config.toml
head_dim = 64
d_mlp = 1344
lr = 0.00107
lr_head = 0.00711
grad_clip = 0.5
steps = 4329
dataset = "wikipedia_en"
MLP neurons of a small language model. Each row is named by its layer, matrix (gate and up: input weights) and neuron, and shows model dimensions 144-399. Each number is 500 + 50 x the weight over its row's rms, rounded and kept within 0 to 999. Numbers have three digits each. A neuron's up and down rows have the sign that makes its largest values positive.
After each neuron's rows, "fires in" lists the words (lower case) most often at its 100 highest values on Wikipedia text that the model never trained on. A number after a token or word is its count.

L4.gate69:517548585516482585555537432517509503546578503498540554482362578513402579476534455508499487525474463559374467469418522496679482567621511403533536461501519475491452558468463504530517414490569395577556453498495443522536508562523530431445483570495450498444485498478510521513494564563560521503449463570490438494531533526590452462537523588571497493531474555507460496446558476506460502468485383558491575576556579498523539476501524538478526438515542541501596551576535478591401419469437464476500522478516398511492564550487515544494526467441411552638460591522561517527494380560556505540500515536482519495422494467501497462527477537528340559497475463558457540466496503466527450442544439481548493501557644570411549420447497552463471489472511493548511552531543384574535468518491530
L4.up69:514524548494378497564534481464484529427518562488540475691355458485555533520514477566534524461391497447469499587512450559453448567556572492561464569470497498456520555488539472519517488479561500527574432452535488512569532550445509400480559542486457518463545523558506404432541526538559393515566510461538515486560466451436508507495552501573583490521525471442519517447532459485477478457536539524471572541514547520483480483404496543507582478579460472559481435530575401488469426430505409470518524476490470539442543423375507454490494496446554460432492557503447495565498430478587537500514499444496561414498481462428459449546515512559446546559527500472511570468554602513544491490550498567433477557538532434402493502399590514530410466492421393503420439449574485464485571413456560
fires in: "to" 31, "of" 19, "from" 18, "hapoel" 5, "viking" 5

L9.gate140:569509477436440539541504420518445557484540548558545490478535457388492534544622477480510507540485502483564445506468496527582607447552444527592515380437577539518450524499476501511549408509388523464444476494503519449582487506516446561559550540600572516468476534513446502479529479459463478476476529461483548492496556510478485540504540489528458449549458498531546464425588503502598389530454456552512499476420564536460491427534553499463485548574530494521480528645515438461447403441531505452478470560585405510609583566480512531490492565450505528593409518556586539498484544451562464488513448436512493490505529493421500497488382456534494472462410482457422467482562522498419408458451502527572487411561551517432509477449545547583467531520463481433511540477462587511428475475482520
L9.up140:532547500540514510491443454525589546524459507479408479570532486499519478549565526561467444471586535543549542420520498559534526538560556403515573521477481526574522560530430504511533532435527419526476595569539529508485403471508571564501496469591476498482517570486398447420577483473508401550458512433567467426506463497504498521429535487476458444545559533448513513435538532502459451510473498537546556481465568551445484591490493540494508443556427542558440463524527479434478513475568494540471552507502518441509441552490603487513589452454486572428520446458467572493442520499493556472534530659502488451498488547455373486488402567557413461507485495480478485445499505464487412538490502472613469483497586498491544488563458483493477487558521573567543530538468521528496443516500475
fires in: "of" 40, "in" 20, "from" 5, "named" 5, "made" 5

L6.gate752:407433539568549498419513533472463537478520512424525545513546505532455539551525429339430479447508440445439444388444512601473527583498520455512457477460495473463497554545508485515493469475455595465503542507560505513516562517488481415470607467557513546517494503479533479629488501470537488452472459478379414645527592600504500377533371498454446551482476526491489539512469539450451468555506431568502473559527485570501558549452564538439526516456545490554443408419502476571502569447506426499508440454555547486432492440564494500518535451522497405543532433611552472485498610509497537454484479535471515510553515470471507471466457525583540615609521513473535498435458498550494496475457503456511553577632515552554447439504453519494631575441436503631580496469490547447487552540556511
L6.up752:434528454487478537442434527478560455508513499452495541508450490529547482522479439509430514445578492483537484513479500469499402593408343465444469495529504456517428486535492518467475354470482591498614498493504560568562502542485497401523549487535519551476470576502487515470585388441534521432523588498610429551510475463439484446460534539522480485465436494433452423523561518462461479571410517464594413533376442485539559489459461523522516421503487484464481429435441506475533492474500603571461456549504559491541525472570507541446564425575602472511488467533472555481426513433519462518551493539470446589514564454512500498526457514442465509595502446439556536594575485426525619542526507439481471553440584491461490405487508541452527479477418515596547473422451528486498569441532443
fires in: "department" 22, "government" 14, "division" 11, "states" 8, "empire" 8, "army" 6

L10.gate83:433531488455569493528453527501445555533572516565473510414597470563514593569478529475444562490503453405432530428486538477467500485548520462508428561476428472507440638552549494545481550481534513624488537535468512488602550472425461497508463508486514584511503543456488532479498526594578543514609552505451482519542449526428515521396427566458450566503536498567455443436537506420486473523507463575535479498490469523515442484477500464436506449475444555433530463559511384444530501511491412500406478523528412497518535541422467533508560502459501471579461481437471492438530557492404466408455574541540518553459599428581524485515492539500515419507444438538465552481469462513398521447457509390531544597572560417512416490469559517432640530482473563399504484432546489452543514441570474
L10.up83:473456458475518422457432486496373505520523439443513504468472567537473527475522475538486464494574411422512527650527552471560526477440479437597550416580462558518478388513385477475528503467473451432563514480463403525416518542525575463514499404522532480434528439523498528457473502523430528427506499415499504483467553532494597507472538444587548504511496509509478636555393510517478460537565601539432436444432597481457519456539468503468479419521464496465515546491607506442470532493558515464467507508476423576482560508550498520584474561464435450479574543554543469483497505514516502540522450573519482431643523525441561448517554497463534513559453554515524501494505477497503447510460609578425456475429528544514517477481455481499546516421484488426478441611554470600464529522557428
fires in: "october" 17, "september" 17, "november" 10, "march" 8, "january" 8, "july" 7

L9.gate507:485567482426553542574409545505521572505502489509542558456489481443418541557579441390517487409455571526506507564501509528432509543550517452502464512497519524512445474498574558437476514490451488434461528470555461564543434529492447523510538451578470553528474463459458477530479536532459543499489439471562514521512421497502559566524533514443526466575551464411568526478498530480513495467521525481556527391537481471521453526487492423483462594501572511497487443479454497552529517508523491451416570549468576547505551512544517444547455538466473485442480552562478389600468500477579469491473492529488513467592517519432578539570472454547578522552380395517518553530432448524415587440491499484515527505482497519418552526385440506511469421595516543500517559391460508488577461435452484
L9.up507:428466477555567507462520456510519434528440531565520494487462502507474569502464444433501455467523511534491529462504531451528615476479500499447582456487530489552481468546515503444520485607528439493464565576557514555434477490466504519542490475436504523550440462509484552527479542414488430460450488513546518478466471610552456521534489481513502457540383427421425475484513425565516463476441523579441509518549523478511430467483508503570533485471477497530498525441540524431513519466518501623498502569568479393529504609567434438554563445471451482470528465484552611531532552551440517504455559469490581471515418543522464609510519420512417557513561425479520535544542464540531395489464495529486455497492474474461493450450449451499488528463465503411534464488446447466509469567529466
fires in: "of" 79, "from" 7

L6.gate386:545535429480505540462438510501523496510534571481531552534513461528533538526402541525464521478521530502437512541579472535416487530553430425497502497483442538528510520368534490531466557534408480433486413456399455603563521513502523515483480521551530574515498464479452495538519518477500474441407433456397551513479363413544504456490451458542540513511639558388462538416432468503543440555510425466460473521474443496409443555539505447490499526470471485398534594565484573412413478491483477459473490590454417540502428411521484468501547387512517511449509555533579422433478464433471506437544435515534480500516627575520640420548465498456533465544536455494537425510452441475521461569467481484479488448433551498454453481574565444572531488507393521418505465536501486521444467452469557
L6.up386:534474511593487505498556562517466518622553523529390482577474501604481442435512474510411453522502571569475515474466533448520496473582584564544591447584454411491482559436491513585476422492433487467538504470395463530460424557448478421590517455529469531499465534433510494511542510433488414489390400488482486510437550407464519442556478534485579487508481479387572600515466495482486404444442527526456570474558461575570546526556533475410553502550576478491463642458457572365439525500523503521492440474480471522575463452487461428548538445504449561460586466511510485485540540500623523477549428507544496478468457476523607428574537597528472415480520533443507537432565459394551502489483478387541541419547539467417503571447478433486491427507509461481483433540412425519515493534501511
fires in: "of" 33, "later" 20, "months" 6

L13.gate395:548528427511468589461508453502485543485477596471548518516494493541420486504453428496473496472528506436397535452485426546516628505483547491519374445450649630495557503541497601557556497531486512491515528459664469487469498598515506385472401477480551527459476501527603521482521456608556603449484530488559460546481516529528553557493458545445470457499500350453437439462493453503517429542480504535549482540470538503518484520456539439475529628507559529494497459498512497625459469519372458411464506524497409527480547530531399501507604527508388406517601534438495500519470510519465457478490490566499569598415436444500586483477514514480435538568563436527502552466538534551410468528486542415491526514488553484511522492564475597510430604493510585506577496492531556531506501428528548
L13.up395:431529509525598529517491575505542397429446421522412479528497418498441462460483556461456530546499534464479464519498499542501588538529518477389491492491482460504455500461609416522446476416475531519465566495467494590458534509524460511528601504532536565585485505418352505577527543498481507471564505466456478545421484563505533431574392420535454461457523503471442445601429481464398437515395482510557567485515454487532454515490538447482447509498586467629498481464445377499507500432552592423486428527468476519494584452445602441481518503495401412529448535423554501584461472563423471580493542504588450453450513473545446555532540492463590593448477441465508494438504430415519543538513398485570484483458525496529429443572627523453555476425470465460539441442561542448469540483520405
fires in: "is" 25, "are" 19, "was" 9, "a" 7, "can" 4

L10.gate531:473582447444490504542525490534426516451511539521526441582498593527445612481482502560511529465511490472434472505521497507419533419654397367365470490454510562570397522501518474657538457511551562482409535503473481490520499517517513548464499554466470442467486448533423496473556581460498448546450467519606573465448445543633470502472464399531553501579529533420418486517505446482550451600517425541442448540544514546537477490454494504428498613444442511468421435479538560561414439606486411529467491499492468502532450562517432541547501512499534543524542528466527445545513507589453516465521532502404466500475479605501486528440544563477494567486553488513427420557566556487551430569474579589505500491545532515534580539521489443537474647549534558462517470570566449501516484518468479
L10.up531:505456445502447413584499543419547527479498507433503536467468498544489486464520532462496516503541499588517456571618468469492489462565461469450520456429549492519427573541612493540550414560497555476405589383526465503451440493527506588488363482414489468464468439567460489528568567496418502553518467454528490485488443610572603479531477509456518512466466485516422462424476466433541546515561516528522498466439494465424474498469477534500483594533517511516399573466466537407507445566455520525461570553529506536477432548455449509516512434464469502494522412540553479599491424429447587409514473416522459443463491543485487571492524484420555553457384493561438534486547447483505515492522551521521506527471481443567598521478501415493463558477497563441442481523495543442464505480456421
fires in: "was" 16, "years" 11, "games" 8, "as" 8, "appearances" 5, "also" 5

L4.gate630:398424493453567529474523464533560516508464547503506572489471477546458596459568627529525552449580474491553518462427483470592518515507491397541552521491467467457484552523416486491536521531501490527471519452533478521591485536422516452575523475430514582407573487449458503538494530483592491490582529502580479536459456579580539455539597522490434515529512599537511502474491447521382557521525545468473517549494625506432505510516476535476550454464518544561609402609542487520423458347488470502448500463579489513494425523562487523448526578471478437439571502487590474580513503394399508482497532518390388483540567425448527451552491443456460478541460473451427582464526432482540484499520567430572573464589523530479549508402432514557538644496445492616545571518486568397502452505565437
L4.up630:452452490484592479577547471471459596504477619547489435466433507514471490518545484562444512541512538470515575504358537541555577534462532350558591447520558470500477482513397461484452486467482353450437461469460476439488424493483507428535471446523554566449520418402373502454488635519560506532470461514551466538565490571559478521525506484566541444502541584524437428510473434472514470484418573485488582463535510512427529541584489512582460385528543501461469535515471574504480469418502498533519470514450471526601476455514473466440433546455522484562488475446548467548533576512439492436453547485535507521451525327513562450455513505436430473551611444437410469525473463498510569516452492432532467565514549464494532527495467446542510566600509504539420405454498547448466459450535532
fires in: "to" 42, "of" 14, "in" 9, "for" 4, "with" 4, "stage" 4

L6.gate1122:503532471505551453444496422590483516557488410475513505505498475481551524547505512490499468486443528619423502482557565498503505436573499550433567446510455427515506538490494433445451465561543542490471417470549495636490473532482529567477582476436513546465458490405485532526464489508475569587398537481480560524516459434477503435395491547572491426600492494496476501529553550526456515528518480453515557494480484490408560536554502505553480469601438574525523544442611576476406393533415455454427492476589458507525547529452518544478538532554430460525551475490498422551488504517448527441494509511424523477480466470481433434437502529528486463528470424509533490527600413576499422443510509552527492423562570501425483514537548513485478527544450535525503486520530439467519541587530352
L6.up1122:529574607497576542459536454494500487429448605547477478597477451542510455498548502556479536446447508515482460411524547490478495484555438439495563516511526527514475533616509485498465477527509460459513482431539484475407446532537503451491523531557570531585577585560521481524439525508563567564425535474481474478479570398492543388481585490527469545493574468403434513622512488460466500550481508381495575520591534537495516526428509547598427435522543556552502568474578585502393528511452501509506510373503422480529516509487531493487507484447546580555450513409499557557492406531551509501487456560504489456490473541469447516435505570479429447584615520471483454556550548443583520555537478491543492480561494518447549508464520522486483512603502538490518457476438500528505469454497505
fires in: "of" 82

L9.gate313:534546465491587510495396562515497568548544526550521485500534535514521505456522590528493522458600517497547498489528487549563502557553551586424424487573471475503458466568448532537436487474445503442506517461538466550634542434493425472545538494483577514437551430446504411530568460533547475453556458486463459524492546518501403518571649560525502450456580548513548448494499466465476553511542496491488435456593578553427436521569461517473449498561492471456545501524547418525417401507426483380527598564517435509508374490555498564458482493478530492522498496620503438537506496423527476476516559453461401490572593525468467548552548525487491525523423460485550520540467548570434584420531556544504619400483556457522573440521541523508506496479512498456483580504496502466496502402519508
L9.up313:520467454547497523469466479459465514542514561534570492548530425462432566539595486494579521536417542520587455472435514476581540550471504483537641535503333646417509481475440484488530506550543542527426389540445449534526531456524479464537492499550431549451399539503569412443492565477528461469428545505572476436546539469481462569508512583468549446472390480516593522560568495613405525535395482531432538479479505474590567425560507528553555405524486507516513592496558497422495535605499477483454428505421477447558463515573446522477504498451529497396536458502501449470530559530473457496500558485459512464378502446496510441510514542571502516508603495512453593434522466564495464569456446442498553467583412526558479460508514524541512475562527487433471463502457543467483514545518509
fires in: "in" 70, "during" 9, "as" 8, "of" 6

L4.gate821:441491548527633502478523497523522548472496543505392566476514506549514422483540529464455504532523547526532533539450482412467507561463492518447563466520437495459434566480470514562504447494441466477477454479472495473539572390460501524541475467507493585540482508497421547512421502484437574510478497548516512521537506519548500484535459471475465540529479498580422537462456615496453445463398508595568503481526650475505476498601476481523479459524487574458363535483546393507439442524520489565528520514614544536571411544481515503599529511442533478424505511500519378454503417505428465500507489523471474564540527541527518494451574435486472463484494482506477484419432556426636461537441485458540503466502478453510408543427493497489475592536466510656482629507406497408504488577514498
L4.up821:591472422494599455546559521490530533570496528573503478444465505481436464524515505413431562476528581526520507539484566505475373568518523475447510537486473463535446498481475472487477529483570466501451495649405489435487566475438585511544525491535396466516433481430430526515603465517448429487463465520457511438565528511488549498377492482449473509509442554522544494502499534510399551439504487507437561517517649514538513475523527478546491504500384490434549539542419480431486606513513498488432498475571484506464502399553525423417473515536540494439573540509489504466507503577528512507479487506532440531495496440546520475519466502532520503513498391527393531441453525594550487614513522368477476426452533491585463397492408549531483542504644394513509481449512499521562546503464418
fires in: "of" 94

L10.gate842:475468537538519441471497501529479513538505606505470534542521516526530501558555510491418442417468454452521468535484533440457509430593510508485536566536462563526373455483498488524631538511510505453493460606539526548514527580472545473554560526526582532583551506471452505456466565554545483511494492496539505534496564481582480545537600589539597438543559444528507528535532560464562586538501474517493511506541448506544519522393490432462442532626521542474516477526587560472581407485543537518449451543448488479459364516594431540490491526426460521553551433428457485409435569538437485538483509489451526489520437404437512521472586551432487520540515532500353525516433498547439457538542536469456533524492513501567452581478475623528505569494593514473567472468508577510557573435528476
L10.up842:507485519571464439579521507529464481520458543525483559463448511485380524480514501595534476481578552534536535527408459516440507499472559568433531524495506491516418551447443488482460535539498563443480506576548538535505555585526615495490567557532457484498578506467499556537498585551588478487546520456438493516488525450522493387510350526523507520514582593548515535591463616438404623497560519515555478505469422496436487487525552458533497457408542610446428483477468445593585423559504565431581538473478502547545455555495574557423492581529532429491462449523527499489438614470404506568449444424483408580550486516543579397500556484497504519497525509510481506505430477544431520537440418432541584596574455522557483602547542463522526545548476537535555516427419497501510445450475435
fires in: "on" 14, "from" 14, "for" 10, "in" 7, "to" 5

L6.gate876:446568476522507563492524481524426554383533487494593618535495470551554512496490397467455526525589450531489564536547549434496537599497496501417506513469565531394361595555555557550496519487527561501439508499496493544576565463445499426554490465499446470514476567502508484423541534569554533463430451520540488419426497489505585543531540535551482454497398465513463505516517490397578453524536432516548512515603517523527526498559505467580509565498507548530521450482467494480513481490608441442523575564471482482598502535539463542564485525576528496486454511451545472504545517566444472448492526465520455511440492601483485553531540549531488602483500554458473615532624457435516522400539599545462551485522546418510538483540499458489478536501482491492624519524540558418481592527462399
L6.up876:495488464492505578509492477532524537468425565486548486488520529502564477459446541443461508462477544525549519521506456546540474525485603440501475388537560484548462526470419489506485524513555600435488525435413442515446516513482577380427493521475476522454463530393507392569553532499551492593473474508554514450491460580474615497435460518449501358535549495487442449518437444495486546509549399431537567430504457538490475456536489396569506452495448546575479508492481485455447472435546524501495443633491462518490481551483511466480509511559458556376566531492540569569529440448552411465499504447558424495419482497432473622506479518548548591561512514537518541482514479521417537499548555564538468599459389456464518495549475488454461436456469479453507475528612569493442551434482465
fires in: "not" 58, "t" 10, "was" 4

L6.gate456:445563574524554463506427485563590615519489552469441486528375513527448458477499480484474489484485530475470518475516482483451559509445605543494548481505359492418474541494482499517470556501540449494540494520508438546483479431498567450614511496475586562492548452504492596512483474547499459451421424551602537545524570491578523462398407476582534447489506502584462430528480594555427493541518497458511548488602544549506510576533564378560449514550452599456563464587493456500529515481411496594432557595573418488586500516496464420501537428529438455483604485551425466498497549502457574583469491625499485461517496467517420442587467538463524496540479477642457449534530439436527497520485510530500495488523596498532457596448446464475524603572490501584541527472460438420490411486550475
L6.up456:523533487472592479491532476593566497525498468478521522507433483545522460433487455364488487541575475511453527552506508466488474495512528436450499530449479392518550452501518564426530473393556509439518497520522518573551542482493494444503526546490491489505529500516379517546515446459474469521523416535559531494575526486541504453494477429533440470496427461530509539494531558430543457496551543464502548524489568512525426536519475501450488549483426472476443546413446561445579496408557465515466548498559589603464463474492505542454458506582477471502455582516445516485466432489432534446417446478407459494488447510476478554525477544442529542503525519533503491625481440482539475577474475537603466556592539517560595538600447435522423408573485531503465605489379413495361458531534482
fires in: "of" 21, "to" 19, "change" 11, "with" 4

L10.gate140:584467434470448495460363589490508536522570442544433520504534494511576591617525501515537539535477590399493599485578525500560544492524529479487532448480437527486421467486501467549494557495529570528490482522483440507464545438510442513503480524417586603515430569508487504477453440554528506560457529462520486511493410500505481569455461483502493494514559516426550389541426521531519391564516557531450459392480554422569553464486559508503537473441412448477533493516466397397419535508452439401398539576499428475493511543568519573541556451445504512522497442442575452495508517444337462502506597520531475525567520488575595537527457533642530492591508526571466529516467557543433524482466503412476532469565586439600451465446558510471555632553468547544506487477511568457515512398518477
L10.up140:420457464454576417484492503546472478582570454629527544506457492511405473505440496512503530462566341584523468578470585437546533456421486478634598529483472536466399479620499482444468478523503416545487497554456485512432520484485526449399491534493583549425556482519523520508515534476516567433458555379453507484468536490516513514575501447655486492533430367567512604531472464525437470468510545557368521504533553411490440536518469442480478475489431585597526545529572507493586547523597512596416414542458500506480533448515458506593453551498512376483509501531473464438435489499458509530480427544547535487636533534479521541467597450508479505640413533553470544442517522533421506491523597455474479574541432506481545435452516422524662486403527471416468435545525482598518518544553439
fires in: "october" 19, "september" 14, "july" 12, "june" 11, "august" 8, "november" 8

L6.gate534:505535491493569522454491437445447491489475502468474525523566478467519469608459441547479502506473551523546480486495573541452495447499514524590587455525544556388488500450485563477535487587574394438453491433544493558476506462455499575575580438582483551474476486474538435367500460467429603510492458482561495554534445358461559508535458483544571408514486425407534522370520438591530421418502487499471442466559481565555542557463572477593436491525492482563489471496471588434537499498475495485419471472558563512607544463463434449459415443479449472509498541441485597575551464471428475475475671517479531487507548545488425485524461474532433397511463520507515465529543542443476551450438465589556417499468550590512495526628443554532551556565579441461577526582478443423458486412527462
L6.up534:496505547497498503510509524563559493548423539451470517591487519509587438536432518510485479457577495457533458415512473625389499526487543522485531431562458597480570458531452551565453472419470442456570407458510478535506396439503487556556508519479615497448512461478534515472381587452502524522530408482455523512493373449589443502439474563441525496480559511457485507619441554532508506500544447443550609487558428572445508550521524549546542458443434553618406560492469489456386531505425473445594399524461480483533431540549495564519441464397449543597528473471513397468592506546596458487546483464494586491408533522468504535498575578453550524529574453408557573561523515445506501454533543530486542555473603463443460467511530463558503414520457498481464431529586593507556524537488556
fires in: "of" 53, "for" 4

L9.gate1050:499461477448559519495577557532515578468507401503450579498441537467577501495580586480445518405473517409608479479530531567558512483519421499433544541534448523505516458531460452507582556515539541509467447555474495577495561455594452510487587446551457605422499431474551498465448525535459483498516512555551503481552459517485519480379582553513508522561552581585480426475535559464414535516595541546578523475467590535455487556546470508480512597524458509494594530493489565402523463493472564527497419444481547542447402593586447600511478543511505448484566419484449472477397513531509454457509528473483514467556508489480413447466543492453415396620519461543511493496535536456535441545459439477474545456560535526504508558571444595558479538488502562556531590463519541368490455430537502
L9.up1050:515504407477355546540487578511497478446522535518524550506445530603398564530475532468462507531510429395497453495589480509478467468541592498560443538511543524454458508383473469529562545464563580549516492480607439458486563579462540453439471525526494466531545595452437586474539462529532443524456565443399506561516417489455581504450468547558462501494490459471609490471481530514496532562573472537466577492486524481439527455426453467470560516495487393457565605451386500479493428526570421525457483458493443517437439533527457477497543528542602479575568522501513467511505558477526480530527485504410486547526457537588440569513596567535571543505438526576411497610422383481464567597540462506502438454578463565509414486448498527471516465487484522533451440539568486481428448462421488
fires in: "to" 18, "made" 14, "in" 12, "final" 9, "would" 6, "round" 5

L4.gate305:578463552532604577512429455567603582525459497565427543529425509564499446490482541643450470540488585422535542543457497484471526488546490485571427525482517534466544428496573489549538539563467501463577560518477437387537465561537500573553558452415467504537458453463511595519468445418472488527440499514482526552469455403491522511553480497533528507506429499548495544461493464483502500443446589559510491531628579319475504505469488460495552534462580436497546469525454382520415431408410563465561446444460564518493429533582603486463532578520519525474553461451539592424518527520487426520462619460455505573625373447522530462490539585547550476442536513442534490578442439557538540501485444477435440419498486510488448403480445395551574537510539555448525566559440549434512532515443479
L4.up305:512499552447565478603528519550499459682489563636377543495406513489502566443581543440518458531465549517400550508527497481549519554534541475600498547427527427545560443520469526515509517537522494580541493449461545525422435552413602546515524524405477491489467366477465416489517543455558428553428430461487436575522534501526479480521440507525488526519536532576518578480550418501407527490452499507505513599509519499495469510483520584563489461527463486436497605564449532569475469365447514484484451540602434487547335491470514483509524473492507478447534605434526550476569490628449410440509571605537542489445532499414492500422445495469502510464528565462461546526441473496482554575509554478518503507556489525548500499445551484505494457509527495530478530476472467569501498569465550
fires in: "of" 40, "to" 11, "graphs" 6, "i" 5, "games" 4

L13.gate418:558505490486463566527481572466493433480518470543530541502567479580520476455502473365452532438463570431460461535502450472395505476535487520413477476512448530512532468491517468571444477558436501500481475544542482464513501504519481506456455533492474529493488519411581571544381503568539391496440404459484509469498450551559579511529543498461541507560530551494515483479574464502576500519581444459480513462609548464443541465573552516475581542409531498489520479529411564492489549428520525463545616396459491510499463600582467528497446494457508476520504608601563528555575465561551527444490441413437486568570565531507457507501492524506608621517436468454517552521588486518473496514505516473505548533427486536458567395408486532515493467491518537503572516521590550431572570482538452
L13.up418:532538528464478539404499458476503589493513529414496469472549471507476412456456528478542431432474623517550516533496481415459468515537463516587445460524447444427442377504409490508504476517451553507404491457457553526512502471560509489495474542552454517531491543514477506431383441577493506521447467529505480499437441494483506604397491486523519537556503506544430521447570506560549539482480463507456523463543502502454474469459532532497574513515556522536490519555439467472538533473444527563437456502542497562481449560499452573461527511596557436476471585528558492522600449571566492513501452479508610464485528468494468575468448511519557541486529493502574539545500423482454554502568453460452531457411482440530562557408522479485456543393428539437501499563473560510509492560465350
fires in: "not" 18, "to" 18, "t" 8, "be" 4, "males" 4

L4.gate969:398483475506470563590495413488539460488432545501369563582504499521520506466559555529550522488481528543558507525459535500469570403513512506550476490458473488484394489444505455518463517560423500460457376462543429572556483531501527634573520526536414578479469558420550563630490457536478467536544552494556483603538570474489534497526485550548433560528502479468422422500495575445515405488528487497501468453521494473587457561565422418504449439500537481535508523472515539600484516540563525530493410461465509542515427569571499554524575518495411510497504521523516476516461509542484488560496476458433501593471490546524469466509454513503581426534460420532422514496471442451517479486528516458513486454460517463501500527491513501551573542537457483500634480585503513498571528571476539
L4.up969:484508507508528458577412521516461503520481439568538507493421530457478480458526517419581516527511438564534448623505474532472519459417525380333528476541505547534470488451529524483477532472490450428456459521572469409430491470504485502488512519417511461435438577475453488557501472498468530474460525481553499467478547528546524503473560589511473537530528535541507474612548544442392450528568468494483598486642543574511529512546497492480505546504568508458478564496475466532580549495494464496516497516484497558518554509612528595458509495511595449438526493439415478532440477507595473536512464580550528508544573537465514474501528458524468570492444525467491504546458479512586520448423425618442425468665526504439497509571510511468567505555535476423480459374456455537573418517526504
fires in: "of" 93

L9.gate388:530538468486520446591496442490520512455538520448502453387568484458522478434525508505538504528556403477487513455568576480442527424574483498560492554505447547499420537454430523456557520549505505489492512398475521557562623465468360530576522505484465541482598509438467385475482563477482489492627516499514621540499502469456497538553544517537458498458485544469576480457573550530562445430502460543464482517555534398470463526565476458444438587533548565518437467490494432432466514468556458464376531524410443557548590544511476482456554509503618440442462452524544429580483531413454511507537588467582550381557488458429455478441518452528506453533361498533502527422368447483347631458482544538455505452444444548513543485587599468523563545538469462447558532436454527476487528540517511
L9.up388:593628474514576383526477441535488479460506505493420538405440489562522445481467514471489506549479478525485546468551509463512478451441529437497535523526543465529534523466537454525481576437538464502465608431525518539548500522473558541490388497510520445439519555514458490536515548422453538506452465460487407485474522486537562519539482468477518481531454579388494497460485448427602532474442474505406608571527497559435489553551550501612489454396478557536487492479408540466419486478607506573462366458509504424449335554512433531569483428525544433506454417548413592405578565463499515439459526505583492502470507596465515627476546450494486504545512536584454522525503459527509577526424502541539492517553555479523535540538479523466460575521459523549562502584444521474545510479502430
fires in: "from" 34, "for" 12, "in" 10, "at" 8, "of" 7

L4.gate62:575518494487575403462425490568549563521528393460508523535483456477462517489579468495520517555462448539518391521526551435392544422534556513556586547520559549446524459451448473485482498622570511555473464547446410560555566497544492576547490442670473541503534503519446487496486514521501567537578535400451513523529474456524443455637418531482407525558443429514564459488502504496487403415537537582559501536532564409540466461498504440429517430601460521497504513512533523515505477462507512464474542443521491467577521418459469550542566517529496435563528431596509443543523521429459629503555443537565530500572503485539498554566487565485504489535481483457495450496526464499525521529473437438519553534539552523505479477515484611487511467541496571561474587538471509431633553491525474
L4.up62:484450497474466497456567428474549517538515490529525499484527466529462469443510519519468516550522510524526479420452444491544449422482475541547507456472559455479587482478444491440396586518605523558465498572461500412520494527422542585486404457551396509524487525535434502490442559486416535449442472534497494508507543518554494473506529559437524434544450534488534521505458464462509447427463465550452545467486540482520595439485426561591451464542600499500531519492476483514493478573486488586465485441539423489639498511475523453498440439508404631544519447558514510508449539335447526568496586479501355515469525411528561507440491456488601529610410447491477492563513374537487430451549580462425461515570554551515472429519430524483448566494407509557452466570428446520448551590556451
fires in: "of" 40, "into" 14, "to" 9, "from" 6

L9.gate927:543518506532569495509549533573527525411518514491565501467521519449440414473525476427525514448510461512467505479373494531517504559489497477442488560531514437534439641438557536519521491472525568475541474512444346580568529443435496506493495447493437507531531553480473467472557549525459627456549534477484521542475477550452395548521517602519427514543495416412598453517509427423434554468513501447459540520519543505448426554456541520551492393460523511510596472323465488465367404376476465461444574428457383489579505445377477525406422428572533482489554460515515544553455479462507500542449468565426388458538517497452530459437521535498425543475434485557551583454561453567406581463499525533442523453561547546539622558492506510474511481524450518579527502467455424534491517541484476
L9.up927:577571581502530550399518540498506527388442528450473454490481481577495547458517567501513538533561460515499584563513514513472473531500525475418427559460611553551469473495528539485494492467569399417534490358551492597502548525469512457421512463488411496500498485537472488391579430543501522484575533421533501520443550506467513416515615524447420462447488447407556487512545448582508476385486484472437535608453503543458498434422480628517455504498515431491523484458569453436484425543507430533525573490522399468515467458467503487481481441565495585513571478489526447495485526530513598501453450510580407494475508428454501433539487546567408435519510547496494424604533453512511523549445577522465483454558500547537592503478403650407458482465529516608461568548494420484538521532498421
fires in: "to" 22, "through" 11, "despite" 9, "of" 7, "following" 6, "with" 6

L10.gate401:541557534467494538431542525528500448467460483428471521499548458543476454482566497497476531558530511485419401500525450517496520532495507438484446499436530497503591548416498495498487484481484501490539517531362488471502512448402459545509594496506481546416409538455457392562531484595526480525454452437569552591487529494557435431438465645497543553510558499482471530541487467501502393481524458549507539384592592474534483534519439556479535520522476544540547438441545423630545445518490464547507423503555466516599471493507512474565454472506433463608542510446505462536500501463442525501512597443526496499427484610537521546502541502575516574493510484466460564495474394520527534520553526469549532503610515497614497378495523510478515550458430501493585523461571496440549580450488452
L10.up401:509516483575548469489499457500473505531515556357417516465537511519496526432487453517543435541481496463483528580502477463507459584494523489538484390561537506556381547579524539558568635437533514546537514533454481531423498510527543431539505475582470542497501428488469493590504489538498474487505463479523428513579535483548561523474582545545433445417440487545497470562450452646513420519504538536479491452454500442515522523500523531444601504534559514528542545553495508529468484484480455529575348549598494416515483470497480442526409491524505505444540472500514464453478427463548544507570467559601671468531443458497450521480574506599443438452533514515441508492518498498537514534467482500513450495477492537548538560505471584487487461385476503496478521569431470538498464519467429
fires in: "was" 55, "been" 9, "as" 7